Part of a small language model's weights: 3 heads of 64 (1 for keys and values), vocabulary 8192.
MLP neurons of a small language model. Each row is named by its layer, matrix (gate and up: input weights) and neuron, and shows model dimensions 0-191. Each number is 128 + 32 x the weight over its row's rms, rounded and kept within 0 to 255. Numbers have three digits each. A neuron's up and down rows have the sign that makes its largest values positive.
After each neuron's rows, "fires after" lists the tokens most often just before its 100 highest values on Wikipedia text that the model never trained on.

L12.gate416:168121116135168120177160140161094152123103115092064122121108164090095093117167116106136110070207079133144135115150152156150093166166126095144092122100156134065085160082095213150077141100161167118163130118162148160130137077115108139114101147090165115104139099112108157091213178063016090091091077082104121148120171153172102075092126121154141098124144151077128097171095129122097126120142133134173196137163135189103114145094187113170105122147179124104137140083100156151084132112120158132128136128078090158146152164121092101091141132186142160148119109146092146110118096146117162145
L12.up416:135204093135099156165080100122155135105150118173151141146122132126161065125138135137061069114107097064130171164119142097188143106185098087164098177143129104129076143077119143156105142148137074138108182155163158146136128133147164152126160080148192144117123150156129144144056068139064126101150106131124173093111183155112125144117129096096103133151117141079144106137123114151104106151117194091087152112183151114170207147141112170108086099163177199099137112164152069131127102178130123067144154127145111163176176125104132162165100096126127131167156140201091157109185138116155088171
fires after: " in", " from", " the", "19", " ("

L6.gate50:121126121149128102148134133125160057112093134106166119116081095142128088100150149089126172123173164071136116149125075113094079129158127087158126086202103124125124189129157133152098076174120092109138113120149134129061050083145145119120111101150139145118134151131152077064159181163114109191106147137172096130164078189114119114158116174139131159104070146138184165177084151082140088129205201144165060086131156127154123117150170073145151097215145158174092096111149107110124127211139145126131131124134136125087130117130150123103134133151117073125157162084102183170136116097108130171
L6.up50:092111067123100116130088123101162068072119133118184143163143158102099160109129172113120136136099110137204160099150122120124109145098061097125124151086113191082081126125099167160063109054123130083111163125122152175193111140140138065123158114172183163116115120162115085084126054166077135135093123152157113106156109158099131127130177116101159149137116123123117175176154146116173174119133149178216134140051156162192153132130117165098127102102147125121103121094124177182135135131132172098146069088134091170085109117125109195108120117142111117067126083088101125157146137086145073128
fires after: " the", " The", " a", " an", " first", "The"

L9.gate272:110079127084128157090113152134169116115105131127173135121176131099102129165100138168061136077133117149178147142161108135117129150139077153170124138161160154191142138098118161117141117135168162114120085216152139112165125137109129120161159111132132138087138137126170197049076097129138068067160143123165113160102125169129163130120107058148123143117156173221184148125151144219136074086104166119126098172089118117155166156159110111070113137085135138126101175047082121217121181133146108114110134105077086127180185156098143138121104112117127151127149142125132135157133155148159164180
L9.up272:151164132091142053131183132043182110143081143125101084132154114099160065114167103078098196139127139117090084159125110189076073129124138154145130187098128104167154103158081113120108112097116125128098131184153100108083124044144138099128101158107135119109113174141132108147140116118108192102088136081162112117155107157106164073120128103098116069112183137102111161086110135157096159126183083169058141109150169130128092107125132156179124120197141141113136138188134113122088102069165114169127130117129121079132127118115162094203148090165101186060127134138120082110145140166106138179
fires after: " the", " in", " In", "W", "In"

L12.gate491:046104167111138112059122107091093120096138078108148117136238103114171136141135180135185138153134132080127132141125191122139122143080090198124131074141082135095104127060122075141152130121138096207107152142057123145127151132111157136108175090118123115133119073083109106106154141094111062103083127122094150112106121093102113152118149169117134124143100176101145051163148139122156172150149153099147196140101115189103160128101134149149125164103138125100136128133147163121150173140187158146152136096108061112122110107040154065125087112134119169101165178126131087151073102129177128124
L12.up491:066114108161122133140130097106119179202081188160162102143103129130147186123068159107151086121049079153013164092117134130126163238143109120157140143128127098091108163113172139124106218172186114095157081079098131125113104122131081141131109176103128142117112165124094147144126122157141100134157083156149125114097147134076130133193121118163059099093170146110121149117192134089123174135067180104129133133161100134161149187123087145079193142095146149104157117097162098123095123108116141111115162090135152110129113120152118160161158094166128115113104142086104164149139111133165127141
fires after: "|", " |", "-"

L6.gate37:122091211166144173089075128092109112166073129132118130170084178163107162186090115102183200132083098126152156168162130162181170103113154094125101154127134165071160137092119062185121162168190074141155136120181091103121178170113166116155106160157147099128079129167140144145140126143194162173080134132138048141066102121098114102096123133105111075133065164165125145115103138127070125121105151123159131125197125097154176190163125148109121156190132127095132151145154146103149155086149120108098077128132125052091147123148102086150120151136110115141135155138122120104139089105126161129
L6.up37:120121168069111120139111120189102094162096096139171172139135113108108090141116185189148151141140126135137200150193138126154093099083140056141107120110129120105063129134061101116116117168109058161164166088203111081111128132114138102108111128114096111102102136134155160112103121102163119150164128146104087167142208153076075121146156112157146127154160148182177229163119128145107141085135091118194072099095124114126136127151156109136147117126137121093146148173059142111127157141150077074173163129157130110111127188098101110152100100171148123202151111108127083072150182112139165114
fires after: "=", " p"

L2.gate418:100081127065041070107171173115145137104105027119112137172129133161132103124146141087172158147141146121142089090134180091128173121196114100206102191118093091128129114129155114071132120168118138164087158159125097092164105163178117144127081127101082130187089091094162116141154137136125093133137120057109132132120142117191097132115148138137153101118077097082157161130115121122069093091126165146116106106105138084136122133166106142096140104152151206102104105165168170087138163082110135160130106086093158105121116132114150081123125146124081148097029130136108156125131119170089203137
L2.up418:148160147087153159121136085116130148124073092114103126176137089134132119082148129150087108086118086196123134112107108149059141100127139101102091085073158120176115152085123188162117102128136146130173102175171145167105111114077159180053093123115160163129175105087079132111114080125120130116177147160139106139157147104098155109125099167095093182159129118140130159159114169146064125097119104073184179152114083155155172122152120132114076129099090057095191117169134171111052142118099135125064107119148085149148165103149103127138146128121172039126159127136130049096089178149120101094
fires after: "="

L7.gate127:206168128152043106149145150186145140086121129130042139112159128126142144125129183148106142133129128101133102148176155155132087182204057124069146057150097048070125119117114050069168114086124131146145148109156129070149089112099120116111114092129113144127107201193153075159141124113087075133107139103076132129135108059126137108141115132121162139165190173195126070163148142065111131108151100121131138139121117091143089114172062147145161125108109141113133164117121189130122076130127073119134104124146115077134148109131101147126150098166118138128154086130149117102140139183161149137
L7.up127:115104112093144157133093137137136117120128087089163093160135098103120128138059121097051146119154147112155056099183096119083083151108052115159093153122075142164070095132072152123140157126079131086138109090204089116097140133082111144095169132151128134130146129117173117164124155091176101159087165134134171110046155149109113196123124174101110140106169187057129106158108128119113113109123141080178119110100119163136082133141146130208095153079120153133145125091129133130131129157149138140151107177154109162094206166137079159169131109078176101099119166108102203118158104126111104062
fires after: " Su", " in", " to", "'", " of", " from"

L12.gate36:112147087180138169085167081123062111053118132146114159132134139092162103130167141152109161105107109127117117120118146183118098139145147143100091100188153152133194156128140123083113136139087083162168113169069109162135149167116150060111127118084102186137092057173091154115159142090174106152166139089081088121097110178166157135125143071161105118184080101125151160146116117183150099132115098095115162127081164106176136102119115108184120095182140174118059157165108116140146099118113103085146115086088150085164109171160145104115129125140099063126124187204142106111139185170083092150
L12.up36:134153098132172086095088099120100166142124102149161083153147106083096114138101175089095145113062085087162118105159092096034116121114141096180140109118119109136136134127147179080138185095131123124209124114107107112119076108142128122109066126174146144114138082147106155099107167080151078188121097166138092132123178157118129127115130110107086118101117149150105132132143148193056153103139229139149157156116124166150188056080124152117154174118088122128110133103034104110125081121132156081077093092144154128167159109175127137171137097122121091163165081172144067119141158111110112111
fires after: " (", ".", "born"

L6.gate106:135160142135141169125109135129143124145045102128116085129130116098168091131142118072140106166133143161121087177153139107128052063107142159093082166140121131082172101125097146161099098115108165153115098065152146113155159130110149145068125156137124136094134185143140157116060133135131142133152063134178120108101130104131178171171141120163110063087067143110124137162145116128070140077135144162188120160121047100161098176089142169184121147083195077138155137215181094125134094151088134212083133151178103130116127106159146142117165113176163152149079114135105133151146087103110107092
L6.up106:160209104145124098092110110111167106131118076157141148143150116165141075128144158073062134099134179139113156102151093085136153133142145168117143149136113205166124107135135152118066137094137148132146079126130108067092105108126112183078093128168087087088112141103117187096115156103140100098210106089094162176147139128186139063116119156189179084105090124094117145114176122133150164087115127126125113139110141160125130154125070139159091114077132134096152121140121144143107152219050119137138077101133120068187109138114155093122118105139129140178179179181159127197141154190150125095
fires after: " the", ",", " The", " \"", " (", " Fra"

L2.gate444:175113117157143120119096159127083145173143109133118144051144133126153148163174130074144137142172104072095148162139177159130134127136176110168133149104115146146153140149078116104143125156169110153074162148099143093179157116100152056070108151152124103061142136071114075076108110131116100099157145055100130060111184151137150145147099085091089113095113161120116079138101169080163108171182140110130157195132144144161139151140108139120122129052151106077149115123116185085102106100161178078167126130143118075080127112103150093089169115109168134178186082169081073147167135163179133121
L2.up444:088197122133118159194150109141152144206171098146097118134080139084144133173146104131141122129140128095133197102170082125126145136025180126178138136154135110113150165102114135158155111111133160140182136173117174124084116145092188084105136118112173112085106151118127105154151157140157172122144152119146157088090131155115109149161207181144081144066146114118100151140079176157145112170125126152145121142149109118153136145171104152078131131114143162126107096105138128077164082119091191102134185139147056092186142053135164116120074148139128136181148086131111065122107138087039118108
fires after: ".", "\n\n", " |", "\n", "|"

L9.gate62:093136142148113111114116094141101153125117067126132142147119144086108130176160091050130155080133144123110132164166114146109130115086066150202125126114076141151106157199030141122144163179155151190115118060116151073130145096135125128103187100163097083154093120112162120072174103190127104098096104128142136074124140177079108115120105132147142116178124119155166133119083104096145136088141147122173126101093110206156133117140127180088113110105199101121097149104129166152131151153104102158141191160144127105160142135167087117108085075089156074142131164083090047102114096127130057126
L9.up62:112184162112119119175094154146108157147130159181161131157125112178128164161119081089169144148142065163127154128130124139135168058110109140164077118162100175178159118158153090119129188186135148111105153098200155141123180108134154151078079062171070143110121091131148079140149117119126153158045139142141143129131179148147174142145062107135110108190100099163115081118094157123099106060155138105152159089140131122106142110098119161091129117123154118166098147151168184102056109187128106158149200159125144122101195133104094090127090088175116096143207142141100115112106148127123077123
fires after: " |", "\n", "′", " ("

L4.gate139:082140096109213159096130180132168101091113114148130135138111132129152173032146086155094044139115101124155114093161133096090156120164136116138126152113158151172167170150158151110092105137075118156109116147097124186119117135209181162080115127158108116099096133065148198104102188112134037088058128129162077121172127142168145138154130172088121116106123157097137095131133106138068162126185133164122111109095137127116143138169095106101155150153117125142148081225104086113072057143084154114158149104158099078134146101165109121121136150140149111122120138142169104109131133135104092177
L4.up139:082110089126129152093111112104097126148138182127138138123141152190131153144217105167124140129136076166129121084147084096149182174133129127151088119101106141094166139155176086137141128084184084104120116091057147104083134169138126077113141059132108133168100170200174107109176095166146144101119091130153133137161137151104117218147188123176152122088129115138125142148131147121118172189106164141138120184069127099124123148076109144142134082128156117118117096060080117112119058067101109131075115124135159099067181137151121127072052137197160156109138102110138124141104087108172117139
fires after: "-", " third", " Bronze", "|", " first"

L10.gate74:179112177145134080123147105130128095072145073126064090086120165078098090154176139190054166054087142146129135101181154112123119097145107121156089139161110096183108145140132172119105080193147093091127152134132050172119108124111112036134124161054156123161143163088073133124100067124120192118133090099111127108136106143191138112123084094123113180100128130142146149190131104168108075104137127098120140143141092159104090094111064130170088150137113133112104098131084131116113077139185174119131135198135086127125140119121142147139157085105136133104104174097064122121168133146156124151
L10.up74:142089176175097111114103185113136077066156113143127154160146113131138141089057155122141150105119169110154119092126131111089077117110177129065136130162123071176097109184162147189148116128143148121166114105072141141154078136144176107094133167104134135147096118131140074116081141132098140105121201061205114124176155118120113177142147112116114142100118106050180110125135135164181119096081104075119136158130147144084122095145066148093098134167117137142160143174136138056107163163144170133121130069093088078197120143091133124166183123086114164075160087134117118120152115192168161095
fires after: " in", " the", " North", " late"

L9.gate82:128133074161079160158115151142124131078160099098201161111064106084116112170134084138140121160128104162184127116158099161075108108110132172142115136191069114123081133159124083102111122079215137155097097115111109067097147124105158104144114174097129137083150149129166136092119138145188094097135099096185110201154171118119138031164186064097096163169145104180113075161149172128150156140078115120116110163100130135083123147146154156169153174074123147164154134073097128103056110173103117132108147115147119124113105151135118132113122108159123160183077135151102182145088160150115141118
L9.up82:141118179111083114128109170120135113084133135100101116101095121054105148075082096089139125082142115123160142073152142120082147156129126125147157087118118102083121103181126175042109092123150148135183136144115141173143110129128092069135163116110159137182138148129133098163156147116112034149114096155139096125164160173118128053086135168171084190076166133110163100209097128089171101158182097084124145179142132148153167121143129172184111157099134083143093124064118160186123149165176137035139159116124117144092145154165120160162111183135152090147115102126167157126157095109132150136
fires after: "'", " of", "\n", "\n\n"

L12.gate304:104128115139163122203141099142095077090114136213106112113146151117158116122190155080123156080150163161156143113148175142067121093176126115152136094114104133066114175186172123072130125146169138166127124099120128109142112112074133138165104071159154210136112132124093121163147102110162149090151113110101173117077129138114098178125162131195146153161167086144144142143133118100112105128157131141134116135099145103129198145069113093149165156055106177154090128109160180086147139092107153093101148132161121098127174169108021139102147193108107150139191134124155094101139142050098097154
L12.up304:082131128082124109134191090125160121134180122157114149122123113116154135156136119110144082090158147136129199121109134182179151126096118143133137190112133087127129136161096047107140212134121122137164141108156156107090148156127116149106131104097114195154044150095152166133187078078076191176108134141141152088115113207096168096098124183119178131101104118134088199092124145171159114115144148142116121121105091181104095108097124079097095142194138137137080140133134118130135160171166138150120163146167105154165103138054161101152152150129104113135153162133123056078065145054096110111
fires after: " |", ".", " and", ";", " was"

L10.gate103:182083101095187098161080175098116068106148113155089092057109146088134125095141152155151168186119114180115110139155096102166108129160126147125102120166164114132140143125097088130147119108161135151126152127161163091175158192107132126132109096072112165120113140126124131071092095150093107145119200108127098178131073117127169122136105149147136135142184098187109122165137127108196085139148104135121196133176139103085174107133145161090052103058114134185067131118101129147150099114175198129126125055094070070128128144185115168161109123081098105109097147177108116114150149070135152140
L10.up103:112169134111137158122091122135120121113203137169111120078156112101122211113135149179078155175149134126167109166174100072110160139060104125137126132091138139138108118118155192096118185113094123116122128098132121175175129107137100129115164197149144084170093173129166165138177094081098154138106113174071073084139130139123123067164139120069124093136132125180095109164134129082116224133128091085102110156120106164147119074138156125103136058139168119112137119124103133190151133229110077078066138120130109156165169143140139161092093140178117121178129131159105110126089110113124074156
fires after: "-", "\n\n", "\n"

L6.gate435:146148087191167190143116154143083155110151099128113095119120126092194166138126098085137098125105140159129174171105169120152095140083187149123201033143154128109084163095113085110160113077095108143150107172101120114132116120147125113094117162133185118101123165126130112134157119099127148154194112159154179124177110168167149047179130132110115162110111113152112234182145043132128135138134078064107079111101136144117096108106137082173103133140129052096123100164055162094125127119169118167121134187123095176093126128089159148092107147134104117131140096132078160105130115143150145137
L6.up435:189094133153120152112192091144102156158171112146145132168121123156136108079084137116131113175162111148170138164129128207130105108186148162175121099163123134120046158021161129084178144193113135081162159130105190113052129097142138161117138118105133114106167144134122126109101162087101161115102076146113216089090132071096113091139103126170174140105165099095129192120124116088097115165123125104106095168106130119127145123094099126165097120096185152124118165197081138112102158078127103136099197094119124091142120126147125132134151117121061165131140167161064112141146115072119138103
fires after: "\n\n", "\n", "-"

L7.gate430:194132114128073102170134214126128131122157117089151150101119147131121130095159165160090109118098099103107151082177109118086115149126139125157194134110123078091115155168145188141130061130165129161103175134159151086126128091145131106199167153131103093079126161085101137145193061188092116071163145082173133177184087204131106148109076172143150143109118129120083165118092128111138091128157126102106156169097134159086101085109131164073148053114085088105126114097074098125103112116105187157168087104115183131146152105089132165152166137113141079159080158101143106116116121171134127153
L7.up430:121127110144087100113159132116098110112130149136144091105113095084140129080121122156092153069136141161183186094128166192129149097198102092155146179159068106152089161067126126113046089097091148130063137085130176101125156145172167149140145103153144154097188082163121124159127147177141162129088131143150106167112116070074142135078088109144151165131102149183148101127123218073110149140140117097086139154183181127136150107195110129098174085100107173136124097108094127097194160150152117134152050106119115110101136096116111152113082144135110147156127161096078134143106136083130152056
fires after: " University", "'", " the", " at", " in"

L7.gate334:164141088140087136115145052116154091172067165069190113135138131109113159170153149098178160071075155137156119116098206142139130140106107062157168137155120142105117154146174098141135078180109133114078111115094141116116105167147163119088138126083172126093078143115107129094168164110186143078133073158236095162130105106135126107131182087154103124102079163037136109167075104155126099157093094154130142152147171121129176142094115140170128086146162131156111098173113119170129107161185120124121111134164087155100114107146123155101129094109141145181129199144142131173084152117118137085
L7.up334:122090113157120106126130135108191086112098141083149107120087055150180137165145142072094125207139125126118122129148130150139117108147077156124148200120145125155155127080096121141140134135125126136143214130075119102080102120174109146129098102107113179156133154159121111150165052103148164132194060112167149125122124096161165129167162117186133121151110127098114071146079174113170148127192119096065117130102180106165172157118135136134103080086129143118148103113096092174158199176141156138111182141160054154122125100123141117103125114117136186101065079131128135145158186215126083114
fires after: " The", " the", "T", "The", " Hit", " According"

L7.gate8:140185105179143120118186109125153175147151128127184107164094104121184193145112183098130177100131092083108125155125070118154122033064085125132115153203107160116157104134104138149115126135144123138128130153098203096096109162132095167109163075105166125107083090167153188075073109180153132147131061128162208138117090116163170119094134107154118135088140066151160138124153110119134072141161111169106103182084134100122154155184131152157121147125203124148083148164160137136158125148109159096112119123152098142146138191138149173111143156123093122129068163074109133092148184131131113123
L7.up8:172088129191135088082138142141114126124090106177091109142142156105156123139135155099113142111109155086163108118105069146118135110084097109178115180130125187141127150105082127168093077117087098130123165130120140123138135112116157136160131124068148127077137147115165105086141188064139115121135120142162132112111113087145137112148123108140038128139151154133109165034115089211159070119143077175190174137093138141181186074142107143095127083140200170112071062157082158136150151132132138047121122197105100104160144114144163092147141148114104143123100132169153102117062168090169141115
fires after: ".", ",", " The", "The", " and", " that"

L4.gate227:128150195124129138101117164076174142144158088120057159121136154136162090118089073119154128164159129132138143092208174079121140104135141160151059141126130129145160138151146112092122112145068129126133162113118128105118150122150112154096123138181094067137095200146110160049125157097149092062160138108148071137104125110145161107185048094144088162090129151109123108092125130111099128077154102138172121126113139181190190108200144129117137138084145089137066065130124114123063158118104179097113171082093063101145106149121141149088124115139165121176167147138160112172150156088065137143
L4.up227:130127151101094087126186127083120149110130172140119135134124120148117117159152179081051108111106106102164127098107112110116092175099080126103125157071137110120083089132165121144137179070083120159102178081096115153132151057185091038150134166132102197118129123154177142141107080139144099168175128168098150101081167140137090154131126112097156141115156096036160133098153132115123165186102121184116135180113076107125161161108105087094143151130181131087142138083132149076094104146117152114067104172129188145069139091107085122129131114141140129172041121129149136122144120129183082169
fires after: " medal", " |", "|", " Bronze"

L3.gate479:057128122149101148091158117109088161152096103074093114072106154095086098160133160122124117115155130138133130111129103132109189111144172148149068194163195140046142200128107104108142100146117152153112118124160108120116141153135183077131091154077106174122069157097134097179075148094127099168127101154124050106074106109189125091171110152126070066070164163171089099150079077113174100157143130120089090142107118156126145147094089120089134147170159110097151128146117152093082115141160188181138135112140113134140076098090150121140128167181098159101095156130094174125161088149122083121
L3.up479:094151153111136145152174149131091148091097104110125156084063126087068167114083114164164139142188122142125159095108113118161156108138177129171117124183158123153124175093130134165156126080143131131071153185131178162107132082109159147107084150114118110108134159094142113082120166124136074195117068179142115106146097158131179048094181181126092088089129152212127115128147135078137136148125204120146109139084113147140132166115144131128111126129144156133163056104107122121149168163186090120173086181090068179154105095117131175164112166143102140143094103109142134087161144125125228121
fires after: ".", " |", ",", " $", " .", ":"

L7.gate510:110156076082088119165142165094150096131143185148155134129134106170144127148183085100066105080149130113136113080144088161124138119109121156130170179124046133150182160160134148137110161130174176061127118163144110127145114145211143129125110163113062085105120138190144074085130119109151089115088200114129103140122080105197083122184120083132164180140135122173194150103134092135119130098140098095126118139057173154168170106149105105110146050108169113170158119096127138075128119109111151112127096144107170122126074086159109065131126131120141145154067132092089050110131155128110128150
L7.up510:134132108184138145092127155120119158157119146156142124151151098141112141112158077123128140130113133103118142102114128123048156121177105122115132104140104081166138108105175113132172107162120143105112219126081164131158107158152126088102129117140081159156101110184116130080144105149149158133105114143133170189154128089151153136103086140180107166135192124142177148187197133059107078110092070113100185112188131126088146171130146183147121125106125062145070085176125152130159113164100118101047152097162168128096118079186130057126152100083101053113085110130118118097136114046177131171
fires after: "-", "|"

L2.gate101:188145091138154167123165180097104116148161098136132117130110089151132166101078159097142106164113166122135191090077128168129129170068095128136136159165140164156147161068127112109121138138098165135178122115179125179163135099193133134150096102115179205146082177081112124104124115134142086140188130082194112111122150128161172133133077088092138187182101111120129171104116126118070141136143114151154176075099148133175198155123119174095150156122186149096196137180167146093111133101129064096087185143092146123144121143153173106109151137135088117156069128143133192116157101075112110102
L2.up101:127148175192120167127121115132115124110134165133132096177125134080128086141128173149097148140157084105118108107160120176099156119163079091138095149078157076136167186134115149130130100112165121159166190127192116085133115171145183083130099108110106116198129123114156202112112119125068127160067144093161129119151125138121163173075094190088115088156104155129082158132092075202103162139095125076170123127100114128141135131147118146137143103147101085148063156181141112172157063071090140131146123087098137163117156178094136111110115183089091129110086171204121072133148179167159092100
fires after: " (", ".", "|", "\n\n", "-", " was"

L4.gate84:142138111118109173135116111102170149117132175110106133112137132118100092120150125150086191175144109177110150079131152201120139147146153143147110092100151106199164132100161107137145169110109149069146095107112109112124109154159107125094140134150019150126154206123108166086105132112128108157095108124108085111152152101163137126156108157091111152083074106161089118094178176103085091149116126190133100091101172123120123121171124183115154185122151074160059100186106172074105080121114184093136174127143122103079160093087148151136115127171131087084093127074132093084213115066153111162
L4.up84:138082129134115128082133170145174107114166116093199134109113131199120115140154135131117126065083146139095147177138146145156102175154122122226144192111173109126203157149151167106139138127113160098116111099058155151101181157104084124107119143124175108125136159081093144129105165155142075091106146122140118130158130141104121136067157157134094116164139161057156101115144052081146099134102174119128084160070111157159160121125086163119105078075151094135116170108125141169139102158054123176137185122135108101152166135134139137060095130130067147143213132145137120167099108172148063150
fires after: "|", " Bronze", "To", " Gold", " Silver", " abs"

L12.gate307:127116158170088101151088120121160109143163138123082107131124129038102114182123165108089138166145109145135136100122109105134119138141150171089114148187163137177113195141123135125087121141104167109167188111131128179145147118103106137110170195128119185110111177082174127174122139122165121123049167093165077108148164144071116089136121108104159086100147168132133134104191133158192110135108193099145213201123142172185141147145109167108128118165099088098130117140090113138098077107198118140075115124121107151112075073117154111139134053106133164090136048117108107165164157120140157138
L12.up307:163162155057151176103185108187106142196109092143094164098167145129119145219108198118132107064126098150072151142131145131148182107158074067139115113162101166101167123098099162142129073138105112092143101131137162155115185099127113076165138143162131103095112082152140130113125100092175146171134146139121174138118204128130175109129159099124105134113127154092181145180182139214172113145100151128154151062101109123149111170115096123074137110145167123062137119129128094083116104126126147077133110096139098071169098147121079127137150133136149069130159145115135098184149201087135121127
fires after: " |", "|"

L4.gate238:112163129094101080083153102112141178138137090118115110174039143114117185179141137089146140158093105147091097152113116073121125143179125101121081121117165179113105116127147095141106177145143129104199147092136069108075096125165126083148104169135179158072143160092123122185038121130138086081172122192157199091122138167163124092121132125114101155146143088096120143148103067135146113135143084111158088155138114135083126128099125147152158089164147075165088100110193131064166113155157081115122125092122128133174146110131156176128084124162068056087097087129137114121186103169133146141
L4.up238:058093108137111102159119088120128110094125137076142159185113132093100186107130165126151132161148149145074104190131080182159101161173107146120067124137139127112079135087139133174144155111177155182156149108144087126158128121077205138151139146069161116130104144133180168111157073045139156106143151142124195147190099129088117163103141103160103084060117106111091156136100139086092067132133039106137113155107149122107117075132173141111092136158150116191090084101166138159122126108182090134141116128109090186122100157123115116105107159144131181153100116064106098091116146178108110089
fires after: "\n\n", "\n"

L10.gate424:148165128153133121111082136135065147143136102119139114105125168107209119125180111145166130130118139167164184144117113122033103138111136124135149135092136156126158161108136071134109201119176157101147128167053123121150140120126152139126163094163124103085144171085148129176156106158146123183071121105161069105122099162161135120091108143159139094143182147194121102147172113100120142166089119091123119105119117219121158165111157061096119196099126103109156112115152145114052157108154097117151175168142200148147146109077060084104094115084081155094164120161129105135149051151083155139
L10.up424:113155154156120124116211088128111175097079074133145129115168150112166088181163191102134106107143146125140140062165110127147124150094143064112145190115102172156124176184130122110150179072142160097162142089080034048091164114102159192098111112092100104122150169082124134203111121129134170120144135177165126175101110113072074133115098092115151104117145119101155160084135140102110116127115136072150083127139101150186126083137165149102139145127153114121150166126132114102066146074158076137142141089188101101138156146084106098069171132132130107163128125124100117174153119134100079090
fires after: " |", " %", "=", "%", ")", " age"

L9.gate326:185133153148123179153120102124099105101111133181138110170162094156080158124139100175104088122137179105071084107027097207110134138094173127157083118167114127154109102140120106086135136135173104174126124134091157035151141140117154112126108140116168185130094166147174122136109112160152163109147133103112098187145190112143086143161125148180134169167111136154140124138074110155075130133122169161097173068102091115106091124130064149115064131105143133143135184139143157083153086159120142095138088104108130153157075136142102132149161088180122088100105103145066079211133109117146165185
L9.up326:158124167135145107132163085110110098085068107118095133124124128088111131102079177137134082077121150131154084139112131173061069168147142137067184176114092065095142118145103097130210163152100131070096103159130154108143136136141172095152079164093102120142114137127104130087127156193150127140084139076093122048167117122139154137143121125192095149182083104103165161168088153142119102103136143140126101188113134129177162067144156175115092075176097141132094135115107082088141069170111165177108140090076126117157135101137109127073150137163051083133116163071135106121136150116147089100
fires after: ",", " North", " in", " New", " Jane", " San"

L4.gate489:143173096131168168156096139091074163112078098187135109082129131062124112144132110115055146120116131123137156104210105147088133099127152078105154107106140127060154097158070144084182126167104149136116104151087157063113092113150074137136110061176089116138144131128068117125090174145116106145149133141109080065161086121131081150119095190177097124133102092189136105138176140116117155133146141137128119133086117166164167063086200110121119132075132101079138179105097151080129162142134118108112131103125143062139112130070204144124091109128161142108147178112169195124115139160094143148
L4.up489:172142089120160181108100120114057102136131138170149121131171110087143153083168125152064139160123138102120159132113146130097173187160111102127139160097130152141132104114094164149238138125095134095133146077120093093171131116151095185152118082154099113109078135050128140160102166121114144130153133138189124130120101137084070154102131116169123110116127120159127114098188141147074118124172114120163207125107166156140224118076170162091117179093118049072109111094093115072131165131090170120120103185181141087161087124142171102157081130142129159105129142109150118120156166157105115182
fires after: ".", " University", " Label"

L4.gate157:082068136124103142079163165097119133137184088123103104140144133118179186151145039166151164141185143073141068111103092130120127143115116076088098090117137132127076145117146138145111115214126147146157091119067127126122163134103144155117073079128142129120097160120103175082124161103099168123114102115169133179136132122070106120139071151153206156163159121154152122129092146110128209127178160089176154190209120128125081126140121163066147138154122126103107120157096128125148147087088064147082109098155146117193177133092103144107121170151183119129182174150117136137180166126117142139
L4.up157:121114139140073157115192110120130099135098087123090071128162202180156116147156057099151140089166113120175077142087101134155089144164136136150122137174199092122096094087180161106147168178117134161073103153117167107111151118083147149127095105137095165124131179076152149183122129089114165147128109087165101180109124158086099125107098175169125163104167094161133136156075156079139128098178122103156132200125123178086121204118155125103169119147106135153119066098073181105112096130131104152090165126149143107128192114120094077083128164120138146166134109206079122111148129136170118163
fires after: " (", " \"", "\n\n", "\n", "-", " Abdul"

L6.gate304:183133083115131090092130163098206107138141167182187082140184121134123188168134128053119142145089111132118105143099121144123062151149107068131148144165108091122137168116122184145105091137071157141140136121097176118153155173119063105115137131133146095052130125140174141094095114153136118158140129121163153190134104193143139050137137132112037156102109142091119184126118178129094144080163111136109089141053151133151148091196075123132122100150152110145124134159128133077159145151088164100141102168104087181145142165102170163164106184170103120136112135182147123166138156150174110099
L6.up304:112160110163163169112122191085116079144118124114176082145171083096125168186112079069079134146099055170131137143170108181104154157148133089122075141101119100166097139150088149201059119124106173143161155179112157137091158088107098185137125119122127144079072080050134183088120113063148148071102124150114123140110107123117143099132152167168079140132152149113117162149111109158131123143151129137118113158062159081132108102136099131150102123118173113116084056148117098104136112132077114128128078111097105160119147150023148143117115087136087158107127133178138156167137135165150115061
fires after: " the", " The", "The", " that"